Weights of a small GPT-style language model, trained from scratch on English Wikipedia.
Size: 10 layers, width 256.
Architecture: RMSNorm before each block, tied embeddings.
Training: a variant of Adam for these matrices, 447M tokens, 13648 steps.
MLP neurons of a small language model. Each row is named by its layer, matrix (up: input weights) and neuron, and shows model dimensions 0-127. Each number is 128 + 32 x the weight over its row's rms, rounded and kept within 0 to 255. Numbers have three digits each.
A block is one neuron, or neurons of one layer that tend to fire together. Before each block is what it responds to, as a language model described it from the Wikipedia text at the highest values.

Description: Verbs or participles right after a noun phrase subject that start a description of it, such as was, were, called, part (of), named, based.
L3.up321:146190124109093123139125103180138133138180167143150134154198147128143116109101127141097151165161159082096107134099109098166133114175179109145136116110123098102101130098125127135126188071083161116130098157155154130155147095180112061143108112135176121124057181193126096141193104138140148091111152140128081149077092176124097144135097110132159099117164202132142116074119146156191079147123

Description: Fires on verbs or participles that need a following complement, mostly after was/be/are: called, named, added, placed, released, plus pronoun it.
L2.up188:117142133144167145116106129170115125181126137138080149111129111101113151162130152108094151108125160105104091088116177144140114113142185108176086111155114132145074179144149092162145122121132122082124126120128128174150170150141128084083104136150163115107117096065146118132072078164096182161094155092067235133165075128116198135143058113202144132127194159117094146114072113126143113134118
L2.up247:139135193114088130122141119100116071077080140145161149141071139100155138152111112121074176148167144086121083168066110118142145111172164119168137145087099115101139108173135128100196127092062191184146099144163147154198152125136157149097092170141171159088079100175112074104126139093127212098157099158195113102123120157219112114128129130172129122100129164137119073133089141148135096133122
L2.up302:149187199107131131096106107163095046126182172124126186119160117178122160210118138213124145173136161103179088128094095162109127136090180182181144113132186101129120143108151152128148113160039156151149159124151123129131169156160187084126134132164160143097145122165127141084171108133114144126131148157085148132080096128153143122125072181136151140165113171136134118111035084165102084136116
L2.up580:151158154100139142114145160146136117097096107118144178137197140199098153157081135210083181154173115111161055145055070135097053119109148126157134145161148138085113160130126084150131129105113094168119102108153131150145096138115147077104098142153171127107044131105181076070129144086136167092134199099107183150089117046188184105154091114157163113113142124150074086111091112114125103089100
L2.up594:182130126122153100117083129174113126127146131113166156159105132119157106101148172114125161160158184124057109108101161188129146087188169132126198168085142128151089144185158126170094068171112103145156165122163132105110179132186095067092159117120157138105148162144102137050096152128143107163105113172100103097177146053160120148099067164148114102101184138126185127125079053098152074164082
L2.up759:091150132094159169163094090119150081110143216160114153121136132112119155199108081124142087111138162119162120144097135180177102115113139146171206151175113092159168138163156164136069148129061105163143147112180085164091150133117151101123128147141191180084183142114097107091108110122138143152124169128107096093122131098228147106127059153139104168077163163131101153134134124146117049159126
L2.up762:152099178120131084111123068153108146065189195136115103141148092158081197152142087110156150134103072059156122130128128134116100132121117095171152158096127060106114188138103118203134137090145118161146107135189113157124112122171176133151131148113186173095135071140136092125084150171130119179106131176085114150127115070169159118061066129130185151123171108183153103135075070064167131173129
L2.up883:120161113103141142101165047115071080080106151118141170134131167121102109062116107112127112141114152144176103115163147126171141111113091153131191102138150122128148057082163147123141168140131120167099099173141121115100116111110165121120130129130106162149099102094143130178070172123142116123121112180171148131114147139108194123162134168161067121100134093059103085148111148077145070157118

Description: Tokens that close or open a text unit: a paragraph-final period after a list of names or titles, newlines after headings, and leading table pipes or list dashes.
L7.up57:104129117111090155154085110160115102132066148111187191162080203118143111176107085172093142154099120103102099132096124133198153118139132113136144125164106124159158114101161114142163103168149124116177074144169137156147133149084143157101131129162144141120111173143138052134138140144110148119072143139146115107096123081153174122135106156124094141084175126153182097159136116141125070063162
L7.up141:129094192107115118106164151124127164095105119133135109156130113141130112154148178120096157159113061155188128079152132110113117103101098113175154186105189116114099083093128195138125120119153147132145129121183145114153115115115164151110091165152154120113130169104192098157078090103163121073081164155187122150151099054122158114134127153172091155161086150109093086126077114112186104083150
L7.up273:083125196145078108150170147161097121061163082156111150168137158108142137206162119109111242125102141154164154134120095099137122143138133024162148167147114056155115088098110161127140130114125084191121143119185103114113099160134141195126118120144136132109169182090158134145130162128147125103137136105138163066131155109148090114130154113145109128113125127181122105102152122085128128126101
L7.up421:192116105066120124029098160096174137103172131170120123110077141163090149145140122142140127096108098153137091147113137089108145129141124107121188080062135076067148129175070120103157134136065151134147136160193142196195117185106198110112077134130154143087171173087109102131048158145125118161186189164176091151097135085112110149120123125152125175128116127151173188113125118146151112118165
L7.up551:191105072117081109117136063125144105082142083146169165142131163122147162146097141149150123114074032098110127128097067162150138119113103112156190066072138197157107094150107172135190159178111161154130096144195119164204130119113229134080122105120190096139141110114097094175117098111123120097114106161126158141112148050117137132130081148161133186165100116117189146145130164178163080117164
L7.up752:150116129082127146083092165074133122121128155152150165136106141127157130154086146156113156096082094137118132104064089136136154154117137071169156186104123171100093106145102160150165152135117199125141099173227143157255123163082174169107143085141173116137168101135131083133145081148144130119161136184146165189145127051143106121137115083185155212176125114147127055165122135128100127059163
L7.up805:145136111086110139124116058100168141099123155174121146128086119179141108174114164118131096075130116133081135126141104114161141138116115153117162090067056162112158097189125187151154203110120151136128102155138107103115132157099219147125169115130203138110142168168115122204110133102101126159132167160121102175144104106087093150128154102077104137189106155164208119156141082127064155088190
L7.up844:225151149087052082113155155122074166101139139199127140137130110166118171161159114114136152152099064085090100180119111112140143116160150108089151098093216080099135161092109143141170112106100162172116103141173124137120151209132204190145147107120142092157192142081162073178091174124175114120121189178115108121086106086147103112217099130139082115101123114131153128133119117125135109084154

Description: The closing = of a new Wikipedia article title line (= Christian Sigsgaard =), usually right after the previous article's infobox list; elsewhere scattered mid-sentence words (based, most, due).
L2.up410:143128127115122177154128166170103138130151121093185109133074187106128143111163106119141116098114134170147157155104131129083152113128171082213117178213207103145145122151093086112130139132079128158097148151093148113141189139158120098112098147126173159098127124114116114143133186043229106091159164133140166123114059144138067162156113159086165097171137125160145166129102144120130099125136
L2.up412:144136136147137146168115177113065104078109106163082191197144100104148110149154086121140133160101132153155119147108160151097175145175081119134120146139165147143104167180102103128105125115145079130112136145143163133111116118130132079145171039108180203132128124174105120104164166096135114111144145135091087205133139122166103112106132129105159135175111117116123131116121137175104173123152
L2.up574:156120158126086135171125156114091101141145134139115152114144189173140060164181120162126110129122118177124162169105146132055167121069211067122159164144166155144117129143094113119143125109132079208152120140120179118146107146172053127100118156160115118111157123168078130114168200107100133072100124155106104124141118119137065078099102082143084159122124134143150165157129116128082154120122
L2.up657:110175131107141158101115175200145186113133115136112121169069108056163184107142150095125167100110121115207121131168117136119161142142110139159131170128116137156127128108123081115155116105066127145124156089121135126139139141121152138146117160158134154154110100095153137096090100126216127133110112108122084120095107121204155200149128127107183089139147150122150145123122135100214109150150
L2.up722:144134135139122158167121162099096093113163129166079133174089155113181113138167188181135103094079130137129162138157100131049163155125138064195123164168155120170135122156125070146140141110175084112130147087106170111127195141155098112147123167141117180115103119145110138110164136077232110093152116183133064113102108102157103184048095131168157154115152093141132104108088145132152167139162
L2.up793:142159106157138081146125148132134111106112093120114156191150113089229148147144101154140132149098105087084090167161163180129134102115128093166114154156157110122119185174072133100092101108135117147128147161139148122100145150145132141142150176129147176140101128111124147107104133123198131126144148115118090169110104128161109110044124114069200176142139113116132159088132102132174154153189
L2.up877:104178140146117124119157080134165099103116145123098108182119168087131163156149159152113107161138137179082152072153158140122126131120125102155154158114157117124140137064136093098154101100155138137146151115166180125133153140143105087148118103058144149115138103130144130137135164133143119157203156186091105072105114121122150146101109148089146165076128177111115079135136184133117081170150
L2.up955:111125155097096147159105103103171131136117074113118112120113101084159133121101126151190147132128105171113172099131124129123117177140175121139109179163097166157115111164109081155120067127095138098074159112093112121163232148144171084153114127148158161122101126151096108142132079096228130125132151151116060155142087107180112163065140136149149111181176163155142110103153074108148173133149

Description: First token of an entry in infobox lists or wiki tables, such as Country: after a dash, Year, Rank, Bronze medal, and Best in award names.
L3.up519:172113208138103158141136177174138137045141128130100131114106110146162169157153062152074157110042131119103158157110120129137207123086106122166146142110105122155093163115125132121203103149118121108131175111117174187135102141167148119056110137175099138114184136086130125152138109173152103140098107168164088108120072139125166102110081119135181106073128120090113141128137158138175130122074

Description: The " by:" token ending bulleted infobox field names such as Directed by:, Distributed by:, Succeeded by:; elsewhere weak, scattered firing on " and", periods and mid-sentence words.
L2.up3:149113150174129122143177106125181162173152130093146071106131185155088127128167081191130120106145144132218120129103136106134153132148163160156155166151134122159151104117167068147116077159071117145087105106141124113178134168146123124125087151091114185121153135138115152127185181126084121084175122076104177109094077139104095223040132167126177110105122134097150157121116120141138082081086
L2.up33:111158146169123157160133229170138121099136103169066146205154092119139180108178127110124143147127131134117097132190139155111184165157144087141122111102107166165102186139147120189163178108083132110106145132130131146114127119113118127125172137157090143179141113048106144121107130040125148092151126122121070146130143083165159145113155162129186121123129110099180156108104114143129124141126
L2.up59:138176136195146141152164153133153097145131102167100086124131145126123147095187125153128144140172128153225111090117141098133151136148140193121157142134127121161157165107189112186186153159039136117121123098140130118130094140115079137096157138092099123140168133095156134133216158093065112096135100107117148125103139123135113218087169142160117142145146119105191162136106123154219100105092
L2.up112:124139195113124108186115102092132120144083117083149116145086156124148167128146050047163141152155138112175145167128137137136129130149124157143135144085102171126099107142130159113123102135052158168119130056129172129110165149143101135096135154092090119147130109057104096185069124113193118115185120158125091122113132116157131125109127153123191162165127109094119129106112100142096152141133
L2.up179:135122153110095089129111151098153129165102136213037172192116107105130116119060166117085164087144122102196110116138137173088125108089132169175134140075101141173116101121163095182118076129047084095108113105172165108142076169125127145136131149149147179137129096156166135081109172184142099180143079095101146131131191158165204139117147111146159101159132137142124116094129158111105178127133
L2.up243:131145188161108180158185149149161129191133141137113123156134164116066169103169142101129114123159129144178139111130140138161129084045149180087154127097125160140154132066101087142133187129034136129117133126144124128140101135110115112135119191154068076132142130088127164104097195057012121102140111104153172107140141125108119145114111113152139102096125130135128194122093138144143077083107
L2.up340:155136171100082124186115227137146116119156109121122132130133110072157167139096143162143148125123148201103118151145131117080154137088203127127121171106125181154147155114131132153181143102121139078097174111146084129164100157111103085143109148129116111102127131177122136084121114063093132087124081094158067154211122116173108154118126093108181142174154182147234126128155112166154145118167
L2.up505:127134146143114077132160080122147131163164150131107091078095223104042063104120126166140115102151147151117131144125116096143154144143144163075161135082070156147131123094166061164178073141135127148111138105112119157137135138143120128120110156123094099126136100107132127124244143125104123106116085115105133124166136096088158183088107098182096110103124136102132122158137146123121122094065

Description: Words right before a person's name giving their relation or role, such as son of, written by, replaced by, head coach, opposite.
L7.up106:089134141143090130146064115143155092090174168121080170137152129116121148114098149169081102127053109105157108171118111160146144106131043092180130150103184093126121118129102136134169086127068155139118106206109165125164191145104178084092134164134183176108148188126126132123196112083114130172090110096206154152105133124089145079086083155080099114157114165055157119079148121138133121156134
L7.up241:149162097089088097111116124094041108106100090116046144105162156119165166180162166150117111153141100170069084160128095183180161154120130150088151075101148094129121117193102137084134129132095125093183128119180188176120194131161168136058112144130146130171098156136149143131125085096189115141156170193134159163103126122104127111135133120102135148142118169126161157133114130164095073098104
L7.up307:117208129134163064112097118082076143115109125124073145109088157089160148169192139191186126170119102130094048176167152102177148136157159058100147171094135095124060119156116089150099135151151095156135127113191118154158154154106169187088170193132149135136126134118142095145110126106143088123180183199126150083122101129098057113158116121132112121152145143088212123143109166128109117156137
L7.up482:112092125122180116079103121144116127104105098116104083060158168111119155146149184133164125142083056153058043130106104107162131169100112143120134120125076098101126122172092152117159083097108109095134083144107144095167092187129134131103114137112147116115111099161120110146121099104061108124080159155106169152131125128095057131093056099124162108142155190163194104106157143145195165108125
L7.up571:198148143137164091117106136140097109144159113090081113100144147172109140115055078138169176165120150101111134103167105099211136116148154085166123142154107095140098169212104107167122086129131121163176161178189122212129178155140145134057092154162146112120155136146140137090133090119121135206102101154109131085129146133144110144082089154192099107124188142109146102182081110161163107088106
L7.up693:142145123112100103115111162125103219106138144146084112123056153165095129130154188165142144088103135148083055122128128119133158160128101128105134116074161053083109143144136089178125129119093130163115168168215120118160165155175160102073135173139191104120093199091116130105072093106112074140072106167191131121132169123100138107111113163138110122110129108142094099138076149144137131156139
L7.up900:150147136130111115098146129114150130120187105149095128105153095108135149139056146175157156096141130154131059116087093095155115128164152089096143166180128064103050165207079103191172133178134121112155077115157097122116100099101134145088087177111102101132191157103159134127141067135083086106146130126135185120116129104169144133105095134151105154164141157143163156129122172147164094164133
L7.up902:092134111136100069136102090132129203118131137124111111138115130085192135156118177140120067126101148135106149143171072091140166134176144144135183130150093134124129112161163075209127135158135099073139194114156135113146091153122141135023081165120125157172122135139130093153126113111146149120087176200134143132153131187075096103132134126106185131110130101153202151178132138161142179075099

Description: Sentence-initial subject words, mostly It, it or There before is or was, e.g. It is the official journal; also paragraph-initial letters and apostrophes (O'Leary, 'Twas).
L3.up205:170171128100068153106120141141102091147106143067135114107076127168175171182149143079114192072090153161137105153085084123174118092171154137164120169134122129152138119070085118101172120123121145127162040152139165154159189163145161118072106130148107150084138089118132130124102151122124112101146143114128128101054129149165091099131108108161131179094136162100189106196160165124152152112146

Description: Pronouns like It, it, which and they that refer back to a just-named topic, often opening an article's second sentence ("It is a left tributary").
L2.up173:143125118111129124095110134172048142126189142166107125127121138152149147162117068180101155136133106137137093188109110129155142184092099096112165131128128096113088139184126139125180166069112163133191132199159140169122123170142132106080099144178179151075083165119163132139125121130139123098113134179144132116119097116121137092081092060103157128163141115134101117117139149174130124064096
L2.up214:180149162095118139149139091137067122096122169102063114164160134157129176158114118104091155114082144107107133131151129106216155138189132142148126156134193052113115110124075188118123102074041156132105120126113147151117111181169118145110135130158131121143100126162154144123124130158164128157110074157085101090105131096107131119137121168171096137156155157170121131140134107104105093098157
L2.up428:139111102100179115124132067154187079117122128109111098117121156102207123190103159150154129125123094107080193138147044141206184127111171127110101143149181114199080116110124143102146197163124137058137122183127168088150094090172143121076147111141123121088130156124126102151087126137132143108124127159140147109143116121143134109147099129145165101113146126115102129094076104126113125097159
L2.up585:168113108130188100126121104150085116113199105143117122145093143082130177139110162101134094100134080110131124081195133152157200134133173083120195109151128087125149120118159136176145120061137136093160038168201134102136099151129115124131143050155127095128042132100143148149085159146126087096137077103154086142138075137172120142098106071072106064129150098136147177180168153149129052092109
L2.up611:165157108138106130106107165118101117121194114090078158138116199135128199124127079175144123090116186164107151109065120143196128101139143118125135080111154083154099105177118082107096151032143146114142104137091159186133091112124137113092208165134142135078148165118123141068133134117109145147190127109121178038121129177159147118130064120126152142153146179137140086077140106120171062128140
L2.up744:125148129142140158102180043092146131161108142073152098069081126104138174102124152180103092083094109073168142152122120098138090128128091189156083116165145063081206113096068147088107155163161158072144121164143067123145098123155151111165109122103176089105104163187126131145148112157103119149097133090111171141130102109089105155140129136171123130106115123140113067074146085148035128073108
L2.up804:117113084122168110107157108155128085069152128094139156087110123086204107128123102097085129134157179085107059107097116158143155113111155093138167135094124105187137151137122158083123155156151177119154147139152146149139131148252115091141100149130119167106150198087162130105137147140178116121117055176121095102130131123114126133134067115190146073157176165120111171062104083090156110143156
L2.up910:099117143134079124140060127140107142137097129113138100079145116210102172154156077156059133061070135097199132104153075117119126128165125105162128110124143104179186108154163134204168126046143112103146108120104175175126090187115144150051131158132139152128066147147199114156153157105130089150166132149120163119146123096159136092161137116169101060155191122131144078127144096188106154093130

Description: Past-participle verbs (or their first pieces) right after was/is/be/were, mostly passives: was established, was designed, was described, was held.
L7.up192:214174116150144039104080123148058118042149152102133154091107174146085125101057133218168145177112115132122091094112125119146120102132172149126117201178180101157108123169082193087124107122094117150158133154172148129191088123186112131120125118156202140115110117096081139184150110143138082161172061117158058104125120133134148125103125117123114114133142119141175156132157067116096092088116
L7.up385:151148142059140112070090098088127097062140130170144156157094161193124085103108162094120132126116137113137171131160149096126128149092200123172141146097148135176101118184093173135182060155111199136151091142152164173189122124116179091139095104162136115113109152168149094142123100120083079140175087090169135168142098118155155111062098102138188093105109167116083134147125107083158090119140
L7.up444:091160115120116056134139108162141165111187174158147157185156091104142147114123136138094121112097203087160138151157105108129090081205143190078095168137127122141085151107133141161091085088108134099090180137148127138163126119115094072179141111118186145120149100151140083121116160118125158132177130155102084120116101090131124097123183129152107149090177144098168221094162100131131068113123
L7.up512:125152096096146072123112146116079189108129144197130130099097143132097130140155154112139108132120166165117115202145126103086125094199129149107150062127105101141135101142161085164137173149153164122117149146135109153125112119112142019073106146146165187139193200125126139146058185122111061153104171134130080129161098127101118115140126133112100145099127167122128193107116075123131122103183
L7.up749:162127131061166098093114131087150122086167200135142154156069170129104112093101139137150172166110122157139071129098173090098102113119197123135143145108139080114119122156092126097136099137071140171136099124173154167143096122148178065147104122112173158080166134107103094147091168149109095118157130131127105165058128065169125127081094102206131146106131180136113180141138093095121147115131
L7.up822:122167109114089149182104153084106114070185179105138115104143129153150134136151154180180126111096090211149118209126123098143127140141108102131132076134106099110112203173056160137134128118069130099127094121147155146129161180105155116118161124131112081065166048112117119153128141124160134154141104125104126098068107157127126089155119086179145161106113164116166199121081107141161130104152
L7.up866:094158119111119072131088107131095108083141099141117142174115155166117120119100053209151136126149163149115085130112158133153173179135088133117089114093122073132146182152061122128158150131117148099141114145145180145096099187157141149179144115090149138110133147130070123116126171140176139152159089147157068114098129094148058109137150109079150137085116174137139133138105144135107139100168
L7.up948:084161113084119073101105161110117104163171118145138115144143133185090093146169137160152145089162125121164086141174102115172062142130131158173166113129136072135150170165115141135149104084115145116147159173138164154150123160107167138113147114120175140100153160118123061148134119136149165109170115115163142111094137093124101106136082126162135191131160144137125103153132107134104100106150

Description: Closing = of a Wikipedia article title heading that follows an infobox, and dash bullets opening infobox fields like Plays or Website; more weakly, first pieces of split words in prose (cont-ained, compet-e, dis-banded).
L3.up656:158149196115063136092146149133106112131134117074076120088132139152116162185084074157124125134108092165154189195148080125139153160121183123159147152111166108109125150143101135114171138111126176183094154140133161133130143118118193169142107113150111133140121071102096143166143143126153124125195164134197136067101129131146143107188125117120115100157105105109154164098134128087131154137119

Description: Adverbs, negators and auxiliaries between a subject or relative pronoun and the main verb, strongest for temporal ones (would eventually, which finally), also also, not, -ly endings.
L7.up158:120142139076136099155117131117138118161186094162127089026153181119142114133132113080090124181103112078117110141142111127148115144076162106143126134108085140090132121145107116105135099101124129158173160168130151111093092145145166108048145119127144122144131125186111118119094101143138135211159139150109119122111055115132088103220120134137137148126116125080155134095143142156066167025099
L7.up316:177108158094182078108117135140079130163126125115145133123149188170116151184114158121146194175087156109117107129107134135084093158201170125133200180114146119067073125133079103173115147091110148167154116100179099132128109106196199112095131144116074151117163191111127142119113100080137084118065145089190163135120105111083147109130131107086073164130130146120066148140117123095214177070170
L7.up331:063187144116136154148078090141060133106137164170087130145129137157145117099121128095097130089072065123177086111103157147173099110125126118151151136115113166096130125121119169133130164140127233135116213068173156150131084111133132130105162197141137191097092122137131109150176125067148091144161162179106123130102086097144090115137155134153148121149138152159135162134103084173155153071120
L7.up356:127123137115137126117107111141133122124138096201147144185151201168159170132144088140124159149102126159104122091176097115148111159138166081113138136181151103125107150113137172118122100113084128106149116117164156187122114105139147079119152149121119146114166079150146040151104172148186137155154147108079048113137028155162132143167159095096103155107181200115126167109144106131114150084103
L7.up430:171163178098129121120133089144044159105155116133157094093152190147152118143096151105123122117107129163129081136058139072136128145163116124127119136096162096044136111141116113117133158115093187140094123096135121142128081117142200097059127130145119122118154141177098119165122152124124099097089126123174089162117075115126139131154177158081085158160151152152102152109110148149108137112117
L7.up535:115137173134122121122146149154085088077116131116165137128134174149091145096020178131138209082097104088176084181138088101164139134134120120156157139135135104055111131123119128102176092119120116157104135176163111104159117114122141144082088053114096149061120166136130129190107132145131129121149166151170121141093090099084062109176122135085073177129129185152179159150154139081207087060157
L7.up639:124160155094108065148094099120105119089103194126158126133133168176152144092099141104138162096122094056162059141091151104178147148144146093114159151129135110093101155116045132098123132097064204128138141122181140128202132123129170137096143143126136180099125125167158179173076112134211154094080109118099077133095126091101059107146171108138125150154115149167148135177100116067186181138145
L7.up997:119159128102159134132162136142092155126099168142136104119089130118108144161111161096074153119116096078149137149155063096189076112155155114156156137143119139100135119070123104114158151077129122162112163057101103157137078091167187095109114103160106153138143210109178135204137112147160138105079148107133072164131117103112093096165101127081173160122188118151136126120153107119188150070099